config.yaml
norm_eps: 1e-05
bias: "none"
init_std_o: 0.0197
lr_mult_qkv: 0.7
lr_mult_up: 0.67
beta2: 0.99
batch_tokens: 65536
max_seq_len: 1024
doc_mask: true
max_steps: 6370
dataset: "wikipedia_en"
MLP neurons of a small language model. Each row is named by its layer, matrix (down: output weights) and neuron, and shows model dimensions 240-431. Each number is 500 + 40 x the weight over its row's rms, rounded and kept within 0 to 999. Numbers have three digits each.
Before each neuron's rows, "fires before" lists the tokens most often just after its 100 highest values on Wikipedia text that the model never trained on.

fires before: "-", " ", "ams"
L5.down1223:555506470481521498478485502592471490422487558510554479506461533485450547534550468441487484560439493490480457499570543547493493490531511455515558471502510525581450502493526513489548498466515551497498494498438528407481520503457523486480493517502520536467479522427464466518503527500525461457584478567524407531544511482532526509525510465473509470492471457535481493505464479545506501523513555499492501467559560531451452472511511566552558348470450559463457548491467416488485553482506472488529460531466474503487510475502457496526516513505478442553466481456527538528518454460499533463

fires before: "0", "s", "th"
L7.down96:553439530505568593523505563484464481484517438530530560539522498439503462466482500480502514545412507495488508467437494435463533514500488512465519613476468606522491535546486465575538483505549509473518504505521544473453531446504458559507416465514496457519513514473418533518450482509514511513497527507562517480503479481552550502517504513433573439504449534411573579514453491462500517515490455523484566555481533498577486439535474555569545510546493548502424482508498495565491466512470554555421521510501467440492508545474496522485525462495426544468507379437558542506504565546495408451

fires before: ",", " he", " was"
L7.down1177:476540464582538531534457482527520516559479504546543441521481542533463482532423480506469488518523484459489498460503519482470514521502522493404589432490493508481507527511476507526514512606451442489523515527518537422525500494468479490526490515429503436570470563469533474538583514442549539479523489529498516480577509445508504528580474499492526517468488482450469531556447526541520522466504559560521454502492602465517445480566472474531489418440547541553497574484479474502433520501505504534493477497558490436498460492453498574476503535539591532457442452500520508481459506426475510467

fires before: "9", "0", "2", "5", "7", "1"
L5.down1048:475441520548496512507506420505596528498496481546477490499474444511564513540484456549547454514538537450449532509479517559516562427442466504558547604531499514496438533602562424562524437516531574497515402520458482444536535481519437511544465534529529496525519511546451481512519594538574446420503589533528549503512517483519464500574443466429413500492563505508465550417508495516509536544521492495424508454521475477445519547496583503508422440543497449480506544445459483477514601453468461468490524527518533512505494443537479521503508523462517544475440538507475503452486475478511544448

fires before: "4", "2", "5", "3", "7", "6"
L3.down1233:497445535585513515504529502506568534512532515503517489528525498563500480501585431433507473515504457577528518538478502453580513547552547534484522523506512533597436488544595572528405488540484461545518475508543442504503598506504573413555476517455497476457481522558448476542476452504483495496467522424461427487556487565525510534485452497451597460491522579498530535539445539571515512535511493517518593496425460544478469473545456484490506476424564437485531484542551517547541421492456511489495470451498460552533463505451541464517536474490534501449545452480445482540449445467490497493

fires before: "9", "8", "1", "2"
L7.down1119:510534465486551460535473534478511491434462513526525457498439458532503478465486504482438486534518440477489488536533483467487548458528541404538435451440588528524484526497471510503450518512565476458514518574544506500496519546583566523492453472527480523482544490539497517511503493514428501466436603583501499495518548542544465503539491498510470512486523492454527424520477502499548492543489547508613453469458522468447477466499489487500505577515509565473482409534483585527484494480426414488483468431510518478510546457534380502431474554565435500456552418472540471419449459465539457413

fires before: "2", "0", "8", "9"
L3.down1253:412480453522504507549490531545561401481481516457461565422455458491449500513526465451522485504468477496516484448541465581417513553546448452472458502475527522525487549541491458518469410510503491461503484483518451469546564509475528506446526500543524509433497530468461537483560542464535471477557526535516515561514456580451470410488485472495569488497455456532491515473468461452459548533496427509561473503594576476528497520420514492506446527479515489512464583481578527473489468459468541477531485466473480451503498490513512476421498495546486516484551535580483519488448554563487508547

fires before: "0", "9", "ological"
L7.down1205:492515499493554539524419518496468435532440535529470454536549498518468500497464510536513525495488533500439520501559445460454551532506496512529517531514475583549452546544475534526518457451517568514445529458529549522476482471616432561521495572504469478534476525561487504497522474452473497460458554430588538476513492494575517455526534512493497496545528510535505515519487431476493518508581537467515493462500443517567525466579479472531519493516544448521527474481439518558470521496533499573524487559385458599464547547472509593501566514519544497433496470493563532472491500493590452417

fires before: "1", "2", "9", " •"
L8.down864:529530490470428536424503508445511539482542467491477476532384534534405500468529537475524438463507487490526499500443536535495499469518556473442461486535514517519485585542547499536496531544480449476451472503548524431525489502528514528522491465546495489479507537474508508502418468530596452503479574490536515596533553490561538493525491474505492522425459503507506514511454426519506518575509478502528454475542568613502438498453560552499564501435458520481519560490516484496512593514452452499536456433549487422594534474511474475446407524566469571468487473507491487489420507548509499515

fires before: "9", "1", "8", " century", "2"
L7.down1311:413536475485509501526465487449488477464486480499499450578471498465562490518516477469522423520463544501509467481560512472422460519465581559471500440537481440526550486479493493543515442540479397548510515496524449492550524466455507417553463443542522580454454519507475434486500487525488565504589504458466429555455547406458522487476435496521586455508511509465530444515531594506505548472519509503554533538568521493464446517440510459520513490488519502530485546540529479553472525438461485489593481557482454520503471499469465411505435456532551537410501503628501447504481513509519525461

fires before: "2", "-", ";", "3", " ", " |\n"
L7.down1297:427512532495469481518482521473611533462471467542507516503533551435477500443543505496517550510531570424513427431518469510529565552519497495523538505530599564533504511479459471463546497476560508511425512513549532502547539503540515447516517492434512499506495561524495535498494472449509558468504521470523482463538470536495544498519532502503475451489376456411520591452475611467420497456409489536476520531450509484506548544513459545531483447488487504498430510549454456496483564552477501528561506493459487547474554481617502504518493449486524549508529520436446503511482511469522459567

fires before: " |\n", "0", " ", "1", ","
L7.down422:534497500470447524527443482487485508458492464557483458480602531457473464484515537511480453567520523511489539470514498475539481513589518528535498529475504502517498527442529459470415536587555522466456472498479571433584514509551394536448538534426449516528459460514485526522416467491506518436510526493496577524492507419509444458506494532556463474521504508480482484601503594462428464482508546465491510487454500529506476488487447536469473427527456531514421556472446479455530529551473502451483488467441473550490550491492483541451415428520508439540559587485432467515460499579539535512

fires before: "|", " ", "|---|---|---|---|\n"
L8.down1207:452550607469489533580524483506536477476466447502555449414514504464504521540500532480527438584483459522449487456590496502539522472506501490536495465490475489450521556488491468497412516475527486492555499503529501436494490474541486545457472510526466470452477533531475500488479522434584511472469513540491474524490488518547471570439437408467514534571464480490487436466473462468445471481546504504551464534448526488552504500479539471485514472441532461482530518543477499467577513564520554408485452525523591479427471531490513463541526526460548509461474396492523584576468609464420520471

fires before: " |", "0", ".", " |\n", "\n", " the"
L5.down1041:508503447428539511483547648496512512531476484478481551495535540455511481503450512498495559529527489501500519485504457523509473453536468539520474512519506490511515426441487577541550533466567463572521514505565543443456500487524475500560581522537533466492478543513501472501447527483446484554536476508487530498460499543410582514525528517590493490480519509489413498518476461521530536480458440528496500625521536481503489445526417538420501520546495574559509502498506532577525472474541490506545538480492503491516501500503574541536525499532517488509494567498468526483481499493557473479

fires before: "0", "9"
L7.down808:463526536508558478500501523523407482486552482514546548469438451530550418485545502467567493507443463416498492502508483462476502493560506451518502511484501493451498499518521527421497490455534586507562485502575469559480493443519500513554449543473445476476501519540452540499522459505462511505461540417518499498478557556555469552534504541429498472514571509485461506549473516460522435435541446481424530511525534480453485463545457478479507532551543551505441521538441528451460504448509600533486489507450526487541529484443520513495563518483514520454493460452509485474466491464508524449

fires before: "–", ":", " |", " Year", ",", ")"
L7.down889:558456477526428522446469468472512528531509529521468511512521544468525445530466600551506604510463506508502443553482547465538508509507485467527471536448531594498525461484509492436556511459511519521492475503474547480570442467537409468490538487461495508480479425581506514491504535466474526488580545469539560467464534537510518504485560600518541441492506445501523566483512521443534529523524504471542549483498524505509478430469471471499504613521476521573504484425505436533529491531538432458477538438506506482550556527538477526501490563527428470536418536563510488493533435493477528526

fires before: "0", " century", "9", "s"
L8.down566:489436500520533465503427502575474456502484488460474549466466472499472453428502512449508461505568470465512467481465543506469545574497525519463475481468526427530546541521569469475555547498527545493536520526525448512442472519538495471533472508445457422543450499488522530592550496551416507553483544498489466512511545566528478563546510479511496474474510549522518551568512482532506509537596529536472578579510520429511473503499421543490496425450541550519413494410525498512496506448415488528457518520420500493468500459476464529489505570487504548465511453473497484548487534465482478427

fires before: "0", "9", "1", "6", "5", " |"
L7.down922:484485553542497479507510513551451443470428523494419463477543540506485530469537495479483468531452553508403483484422510442546563537534446532529528545498439470468471505551514508575561546496492507522520437508474526461478482493531448489436535460475490537444446533461480485569407544551540440459471550472508497500441539490516545537533525506475478406575461416516415522537526547523539515492571488515424535527563449500531475482462493489494445481540490505563443531535574510508508464459475491554409493549474519518481552519549489533499593506481551564558570470528449502496510512425544432498

fires before: ",", " the", " "
L8.down908:570521478439414508607443491524533585541474558458487457510489556501555485510446485488505497542547523529519494534451475505502539431514454579509469445476563482455545484511547443500523488519508542557523401539519508497549474531503474441471502532497506607506525534524553564509528496538554541494485472543476509542487497476506500495445510536534509504517531515457486485557486449536540572506520539496526529505533547476516511495586500438486512572530465482524536551496491468505406477472540449530543522480564505545490484559469486570487501516411554491510495482497494482585477482498486452458

fires before: ":", " |", " |\n", "==\n"
L7.down250:502529495424493507522492506451495497565464447443494534441474528465422432502559490562520462518533540500490530454468548521478426501529485490517504526564453453513474506466480486516492533502553512479503540476446472472500511444432481455487539513488489532471529517507509533460545578521432545526515411489572492514379509517515503544465500457523463474514460463551457500521549560428545487537475544481449496562573505475459534444510522540575581580546540504456536499475510532525446461500558438566548511490469449514498543485436511424507461410543513571542468446566563504508540533465556411484

fires before: "1", "8", "5", "3", "0", "7"
L5.down171:462509484562471549503450421489491472494469454571480505408472493447485517490594456595549529530522499499448521539476454527532454497567534431441543481393456512473512591453554473503455478520496510508591561579555455448525490575537557481454482508508470481479475493496509492527462575479496520521516507548539445518439451576533424467469366411507445546518482486444468490593409433492480537430483520496509501491515532477492463531571498517477461563533453503497546502497486513489460512533540514484517409534553519475570514475451491457471469463529552531460546552468389531458489528567545560486

fires before: " ", "0", " SC", " |", "1", "2"
L3.down1164:438530487508513514573402453473464475519484527445487492412482469362484531510491465478567447555493434473549530509535509486531408481479467482518488493512529498548508548439439568565475431519618511539455557511528514492481539517554497492491450454482547465478448507556514473524517474485473480469479475442531544533504486525505539510502585481468550543560445513478488430576551512510456520508476506414449513532507493510555488537605459451507562501493547409499454454479552488453447539461589450521502454520485485545457522498503521481516462481508542491446486481438502449580528478468490505471

fires before: "0", "9", " ", "2"
L5.down421:524478529468475479535468424519505558451514389480446505567519465471483521540478494520428484470521513489497490505427518567525477445499421508576552444444521451471471556505533521481573466515450515526489464464496492500538480493511536456501468432438450561486490516525517445506462456441476439448425531562568506461414446458472559495455533443551494527550525532490576507475540502512552505541464509523522459487470549506534447562500469549537482508508427507471449482535490478549443517526503531550513498492446513459497540494464540495515486484450513574499468561435508499484467492474470477530

fires before: "6", "7", "5", "8", "1"
L7.down413:492526494543558467468576542520452506468487463469493522505502526470435483444475494506525525482510525535483447560452548509492491565549567529504581538518456462490436520542502526495514512502500410532512450505551473473521572494513590486506491483443515439522550465510503482496508499503465426475501522499552458496439525467633493518462574520495556472506442525556481548459489501539585541492532475557469433541527488478538518515584499519506483490542460451490538495522492494570513490534486472505535502478455435521538459509571542564522500532554519467530513485402464506572494464454430469531

fires before: "2", "3", "4", "5", "1"
L8.down171:496495520520486445559461493449555478539481513504476462485519452483554445520508460543471497510460489510436519457406495502460477505520569527569581480519550505436506488561595415563571568465475480448545457395604482502519504526552454481466482491486575473410481488435501398558466503578466462442460550446520493492486573494553531519517475533539452478509450416454488519551525434493544515533529500450559466501496495484473504474499579466531536557434403529525468513508503493535510542455521460498509601501541514463551532465552471528547557484474509498526511565475586517529504486450371462504

fires before: "0", "th", "s", "ilit"
L8.down749:507453518486553499464511480536505427510525516486476474464496467530505487537478475484468475488463567431458480493533517429480524521536500559462554503474511456467463540527509485505468484504497463567447516375544439451498505567543488513546496506537473503434485513461501583486486479506519458525513507535482449590511540506503405487545544490467564472478444519492500521545515522519510522497442455558517507590486431499460475484563443483532479490525528532417425524576490539575494426525463606564452463463506484474537482450493518515582519497477420458444505470484492515506460484479490487487

fires before: "1", "2", "6", "4", "3"
L5.down10:492437457463516514471481530510550465513479506473523448515517505487473531570565529381492559449510519477497475489529545567550485475542444449461495445470461580501475527467542497466500493499489435428437494484547558496501468529538517554476525542530443444504461514503489523473432430496516483523506577427508533501564476505486496506520501476444506480510516385414545525510485510481486510503526538398476529494506475431467516443502453514595511477502443530440388482512468496470480598492517487466560523503490454588495458483501499487495517445537477512526464452495473492509493536447588498514

fires before: " |", "0", "."
L5.down1003:448483423484585503524557475532481503550498507476537533415475521497419496517568574474504502516430491476462459530501496570515543514479444460483463456507474451574510522473460515514559436530474530457523563564510513466478484504537487517557492459512540535443492460529508599540480539472421532487577520503500521451469464520461461549592492416566516449469543453510447531511440516514439543504460501539506554526593521498552462499588483551456544533502491556463522414517464528473524507486546493562478505485496526507568522540528527479506393552538547522509489554421492501579506538430517509526

fires before: " ", " A", " —", " the", " MF"
L3.down385:420566507488436516484490463496544440539484457509472536500491451469538499474462503553435405511474521473458445506528446488515553486557532463506504568473512545564521511507496490488507482467479504523507513406465528444533573492480500501503535443570537585430448547544527505548509548488525525427510466541500542582484606581491545516516482542521491530500526465554534496494432571500467480513599546483512538494493493463536487552486519525487434512426457558523536456526497486526469579497473523458532420425468501499525552457509475495485521469507418491478529537497547508501497503471478479516

fires before: "0", "1", "6", "3", "7", "8"
L7.down629:449410410543474445472489540432456475474483508520420525388492513482510527494474487440566545469525528519428523453485467483509493476591519494504505520504389492486463482505474444515559547491545433478549490551505502506458507514508535484492483509527438470486443429465482490451560472508511495512479469467505495502447473511461529523538485491484450403468477572506493501526526567546514510496488462486509592586479457490560486521498511505503552499455573526555520505464503547504496582494515429530442527569477519492555512578499439524500518535503491514485493501498517458506503551500502369512

fires before: "1", "2", " |", " |\n", "3", "7"
L3.down830:440565510462505522567496476541480516465491461517513520476519519448546475511459494548432450481557514426485490543522509524475446506482471483482528451493540505447459530490447519445505454491474409526566521479520415499491513562488484490557499425428516529506550554500494536497507520459467444538520509555564596463514540534551528543451529489424502554481488479486533479556507493508507534525520478542531462550536585512522459478529507481494497514467491491523516532468492441501548549504517566554492529475493509427557470468523499543493506481469508454528572605428484444554517484474448511499

fires before: "3", "4", "5", "2", "1", "8"
L8.down56:543483546531514517491528491483484479535500509470397488416539483554497453522572474534502443510541478509520511455451529490443446443489595478545549426460560464482454464542549494482503618475506475500502545483518457431514498544538481476468460502459481528460430531487455444526522489580456431497476440475556535494490615468483589530491517518496466519487497549550480531521576496447519514528531516481449419524526541509461456431464502454507495549502457472484506524491444487518447441473471520531533506489509452533520487478537511502447562487465474500538546604449520448555499463495427473501

fires before: "2", "9", "0", "1", "8", "4"
L7.down685:486550510561471581530488413549441532521532479494447547497468493458487441537455436508491457497625545527429519506494553536476438490507575498526462501550458457509376567549447470467495518485498449448468466517489546493464475509490533531546502483481558536523553547515508476475525449554551475445484553499543507566520502515404475551507507502485523443462460476474506530489531500543567558538563426510530438431494514517441493482528480526584555450469397515517512535511553487476444539466564538535457504538483420484484501515528594555411497516516503496461514484416497489520464505471529477449

fires before: "-", " ", "z"
L5.down576:511547482484464466556556444460534548511490474492526511505472507507460458494449579476436502490545544537474494452536466484528509471533513474512598520468468559503522612453522471485509501491488537466512471563534571367455535428393582499442547420502582542530464496543449467479424512476552509454529511522528568449528512445526481481476532460465465545531513449457484507487552512463484432473533482449507484474468518530526497482425495535547513469423428502563469452531552476502509509474553494460506462542474444528501504535530538523565505490499472540551495538477490505487497528444478517436

fires before: " |", "|", " |\n", ".", "th"
L5.down1264:509480510525502611482404580505497508536477476543613541491531497503493485467452514492563515548461455536477485503490463490543503524475557531574471512559486594470509504526579527516519575576571459486488468502491507521507495531464511479480490519442515506580418561520538533489577475500465493540452512544575555448553510484482543542528515516543492469514466541517468486409480444521575518472490497479560508551474529468568472561498486479462488489487532461462511558488445486552479516512451548542560575474543488496505554437510431474546471518492466539524475526478446428526522477539574504478

fires before: ":", " |\n", "0", "9", "1", "3"
L8.down548:503487476464510514487467541496551546416484545461529541517557486479530515474496589483498545516518518542514544466514521492528518502537550472501456483523562566498496450477485503461467546513452514458424483509500451498488420455500549515419518505522534501464466504483477445496495510387514522441513540485537584517563537486531530500502518490521481486506495485481464531578430421523515544461477541520546483556460523523430459481483537502495516450530454508508475480535425492530531408501524479480505527528481516472513526546450549478537513470480507514504614499438554456488459532493546532568

fires before: " ", " the", " time", " two"
L8.down98:533464526467504474554497480535499457552429589524437507502524581450544550534459495490477501524510503465496485530515451554390548456516496522549511456515490575536498445413395479465490521516483492495485459553516502469453468501505508450466528479494497561441494518505447542479563537511545501466496536474460437461550497582463488527498466476521542440482577466569452456538493524519531503472459432521470446436481502554536518441502580480479499540513552512575476492536524460459506490402567544457591548467528557523432402548438523489501441521466417499519449477582521552565479503494497533468

fires before: " |", ".", " |\n", "2", "6", ")"
L3.down1314:488463462469482544509499549497498546478425475505504521494403500562469487430467471510529486518511507546527531508544511545506503489429438532514472493480534551447460501504484453548546495517515497511489474505448461502479540518455526506508510501457516514495432486583468466501527491527448511496568466550513545437504486498500523491501505488562492516560442528548453433464559504559522479484505569510554479613476535509450466520436556520472555558441523457418442550578501447536528490507494442497560537462498430491483541489437420464547446502478489593495474455493507504516478525518515526508

fires before: " ", "5", "1", "7"
L5.down505:522484422613478506521545486500501502539464519535505479444578555519447536512497529481577566459534527509479508522475476550547484520533554465486508505400463533525496524538514495490436472457565545466529470520476542506459539513438486561461410502492466525485449518569486509485515515449544492531502568514455493545537524595464460523429445479467487430451510557485393552544388483537477545492547484549468527487541520531487533534495558484498465454446522526498525519509461488459507479501474498468479434545500517483570466532475499513460501488537551500425544562525436530536488520485496537567

fires before: "1", "5", "0", "6", "4", "2"
L3.down249:503507472493495525497518441463516493479472456574504518450502492487461427411447520453476529510502515502451469494570484528461472525462545526537512454469442511507525572510517555490482490556579487459528530503529522461522498560540487486563449487474526519486509541516434528544538526484404471476527465473488559437456546576485485517497494489474528515541450465572530559441458671506464433409478444544532492538447545393509490569456438509477540489463511464486477478593492505486488478528545528427579544462400526496431536532463521512452490500494437517477530503548434546543421408487492535557

fires before: "0", "2", "1", "6", "8"
L8.down1072:430559572511511502504483436525447475486553529465503476507442437566528511427449563442554526489543475459485548571489485457474476539497468415529548419431521437473464562521478536532474492512578500497516547512499442518531529524528514458578478498483461464517424490532484560556579495442451488479498467540505503484531550510506487563540553519477421571485520554484487539533522547558519430534483583556455502513494502459557492494599484538462541558468504523475526521424538497446450430447473546537559427466501518483554494510468544514431433499546447517419483501473454400520501464484468476445

fires before: "6", "7", "5", "8", "4", "9"
L7.down927:473532475522479562518563529476486521506488554536556515490432469531500491516495518484440526471517487526540534428445556488522532523456520507521550420479556506502424484524449506505536481503466450498493450487587474444485512491540459436530455496491505438500514517531492485431549474533425481464535545506507501458540477494526586631583453516484495523496452486449517538540464474560503510541474445528470464540522526511532503538533542474522554502510447529489592502544539399531446529528542510546547527474538492514503508497572509529510510527477495539520539426381479537564522493437490466510

fires before: "0"
L5.down437:491498502526488491497543532498469467469418606499504521433468556506513473443531500434554484507507472530473524445483496517487510486554530508516468483483480495492477546500516566516526463473573504533527501480543480538455480530506538502522510502538510444525514500537530552424496505491481466496482503503478539548476420560498454550613577490483515443501471459416480516543542524462569478452473509516508587584558495512576527562509449557475551524543561502510486470538507509408511489490478447533509531576375464465501527515503469499441519489497545567539502549452489469519483520427453441491

fires before: ".", " |", " |\n", "\n", " m"
L7.down466:494532455437487564498541635576470525551525512492539502483411495561494534506502576493447461570535549484521521442470554506538443487520456492479452437467520560465479473504465506510484525493533459529529546524573522470493490432535507551524538523547523469529547462506519537464512475494424531487583535514441539475536532540501532512553510525562465469498538529459479478450424438515520560564457467465439430492422583518520516573450509466478529500490502537520531482536434514508445547534529513462500471495463497535474515475491537528499504574519583530507457478460527457471494479485548483504

fires before: "4", "5", "3", "1", "0"
L8.down109:545551508561492476455479474430515515453481449506522581483510476481527582529549514554483487482499518483505411444481504484549560496437486541571443596530493500467549488513624438516494518543468531584488499483486535570536591515513517538487551427457587604494551481616537532461560539470488497484595525508467494489549462522497477498462472460532497445485560474558524514512497562488493553485481543502554510504493498514522477567466571523491411498466502585590483447511482472597502523553514452487476580525456501561562499476532477555509443458493551531550536465492489508494508515523511551474

fires before: ",", " is", " was", " ("
L7.down615:496527460590499520465590426541530469509531476530539495519480544486528510450570529517447497514475553501533577547551485520491567550538528530455496477467515469463534476502509455419514524541475439496589531566578517502449509579507511490512518500548516508568477541604493564531497473426474529512516560493545456551497491487498373483507509506463520488447531490426507543521446523510510471458511476488511451469532498515479522554551502502541517481456456556488548513509472438476435564535489493492546488446486472476519479505519498538434493519530540502500591473520455561537418465457526547522

fires before: "0", "7", "6"
L3.down211:531540506528541526476497532493472512457503595522427463468536528458518523474484524439516533537489529489490474470532505564507446490556542481471584498458464475540575545537510466499483513542570440441470596439465446495496584533483575463584446446491513484510562507518479488509458484477521477479553496547476515521556416520525431553519475490489508488567462571436456511490496594511526525469463534571535492517475464498479503529454483478514478417478516471515445459480527534431541582440525425542481496533445451532506550475526429489502556516546518491514490490534553512480535473446455438485

fires before: "\n", "-", "4", "6", "8", "2"
L5.down976:537475514571531474513529542502501511468498498474595526541500519481512508444550492506499569466473449448530497508462487526535452496416511461447486518467492520534430473503455501534524536474455379510535501524554455502505513486511561516542542413548511462489507551504602500485532550501520468471537507479425514475538563554569488507489482580497498552499513491502506540503505448507516510439486424508536447543521545543533468552516561406518483506526490530539554493514437448540459469544537495480504551501505516499510525458581477455579536558477490459530496513474489462531500458472513532483

fires before: "1", "0", "2", "3"
L7.down1277:504500476553516483519538494484533493482495565490479446411554492553545453538520438510544422557477492504471480472477531529471462466504525509553532471522560462523487519547566516519521582499463524501558485430492461452516505523602483502477532470431533493480467505469444464504521602593441492404467516468535516530474537481493480528549499550555461479544467423542468540506545529478528535492534519539470539496560551469437486458506457473504538453497452467526489486563518502518510480475542536492466543471508465544519553538582480510423545515475467526489501506508524500488500511469493489477

fires before: " ", " –", "2", "7"
L3.down900:554430468495477476567446562490530522467506542474461567535506515554476489475566578453485544529561529446557503477582557518465543470463522505525502468470534573494469475460553529463571428490484531534514498548527541520521471512493461530540550469517561563494466488491438478499459460454608523436512477482545519511475543479483556487442486552532525518458434520398537437491448535487488493452541500400434523481476466507459486476426501463470480462540520497498416513505500522376431518548472450436494509514554535588474496509476519486505531452482449466570525468502500543513495531523418503471

fires before: "0", "1", "2", "3", "4", "7"
L7.down155:551518488569450573520569495568457491560478505479439465453493453542497532431535456472519408496493534463474459520499530479488438486426564504476509550508517430477443478560538516493478517527491408504545478545446474525544497547492477441469544518460524537496534526414422463486522551562508500485505488457537552504545519475535484512527543523527538490526474438490470535466496504519536535590548520476447541392599523523535432521516490483494547427429435461481484547598497437504449458446460534476460524446527419512529484493474524501464520502476587563510526509498473426533562498394450439504

fires before: "1", "2", "0", "5"
L8.down1156:542495485569530509453493531566552504495479563516471501478488485542534513449548470467577438548483505480486579520466492510490539473454504425505486512425471471503484501518497504485539478478501514505531492508536472504521530548549439484499540640461416482536493520550453577496494568458497464515534470476533492485490507488527429516543553495505521516537576491576517558461522515483546469502482503504463545466470466475518507509560459465446475508549578502435403533433499568507460538430461540544463476491472522541513497507490546533514450532532480503425403479485529441411477513447512520374

fires before: "1", "0", "2"
L3.down1137:519513490545515524556452554502459487525501475539397496461520484493513427541555458463431549490533461515541527523563477478501484472532532512526558514478481410539496557541549481439544499512517481449482501472587476499510421551543453466498458477497483512494515532586528466506416525432553461503512567528436470445460528529467505486453525426531548494486525484450519473496530496522494527459525560472471476479477492489573504501598431464505586559540464508493492460435520521491498442566507515463480482504489503560522494489563473470516487525552438506473504529486554457497493532521477514498

fires before: "1", "2", "0", "4", "8"
L7.down369:505489453447490499503490487498458524521579571533503521453434460484437536495545469462462490513583512472479503486469427507500514534482439490495457529505522467455479509521537559495507465442546502560501517555444526571535496538466530460564462441530533533538501486477525525438585458447507471523491509505521507495568426527491579452511600512539534446501456521503528556477491481554506453543471478532523497543505499520541499521491492539469487455481501460631460492485505502482443536451466513566527458483482480526516550541482544490469521587529553520517553528426504477509517537565521416534

fires before: " ", "2", "1", "3", "6", "5"
L5.down555:436527512518433494538453421506477551475494468544488454491492465551449473490553438433498481490559470499417488484545550564486510437472524463476445525524395487500485516523524588470519499469535469501561489442619508518518428581481435554462531561539465489506474460462416432531507414587532501457480547460433473546567593479519477454468481442521513479499456522479548532509562571472510514495504505533552519566457494540428504487524538497489500456470509516515496529506520499526511548449525528494526502479502510520462618538535541443480414510489486506517543546527462509474514443548512485510

fires before: " |", "|", "|---|---|---|---|\n", "4", "5"
L7.down768:483491538488496488476573535452591560539486472509522495451449514405524507470514534452473509537528533498503506522480485441481473542523476491474483599486545488422574489516541563502485440415422408620553544511518489590452477493507474520496518483480541527527543444564466498454528494537511561509542518553559542459559557468461496485531569577497483518457524585505573552471507545515543498515490467521463533577505506534562575452547488562468471483507482576510451483450564548535567525480462502483420444476471521566524538496507476587552544492526489467570533495481556475429440506573470589453

fires before: "–", ")\n", ")", ":", "),", "1"
L5.down1268:475551483482500519483514495488534480479544506488503530557491523480539484387502549528457527427519495522560616501557498533480503536454541505516456543483545544458539515459489427514535516479553483450512477397489550471543459508513482515458523535510471520468503490498536474531503509438436446541511480505486538455412553548524486490539543578458462503529479546495501561400452534497471489463462496485592500488434513503503504504488433435495510563566593493542493426504585518531481530515472532447450543462517483480527603464503525491428459509526382531552517533510536561463474470475466448525

fires before: " ", ":", "ing", ".", "1"
L8.down1138:574505469475525619501535558571518485531440505588469489527481530490556512525424483547434501433453516423483560420487437501492492488509443504518560490581454483478475458538428439422541541543543470491496509495510482582570456515497445534496504485562474503478528488491509529534517489462512486609544422441501527487472562474556489505456550465557495492533476496476463523513508545515490516458500534592510465489558532523534510504472416461494466582491501507520511478494510481478363503506583514497521464395528537559505548446441492462512492537508451519481474546484513461536453527442473509445

fires before: "0", "1", "5", "6", "7"
L8.down1307:569484585505449461507555419556486503531494460495546565494486456504479509460545533475511506505565478398489434487538538453485580538504492507518544511484520510424429493562551524477483507403538512488544462533552495563510474524517422510537528453448475493529485473507479508445523546471508452496524504471538535478526508496594509538503556527525554517464447502513406552469468543523496529489532502479474471451456558569515473579502470576517462444460447499541451520526492467459497508484514544569445489508468451501509573494530509442527507465437560574550541492472446443600530516468443489558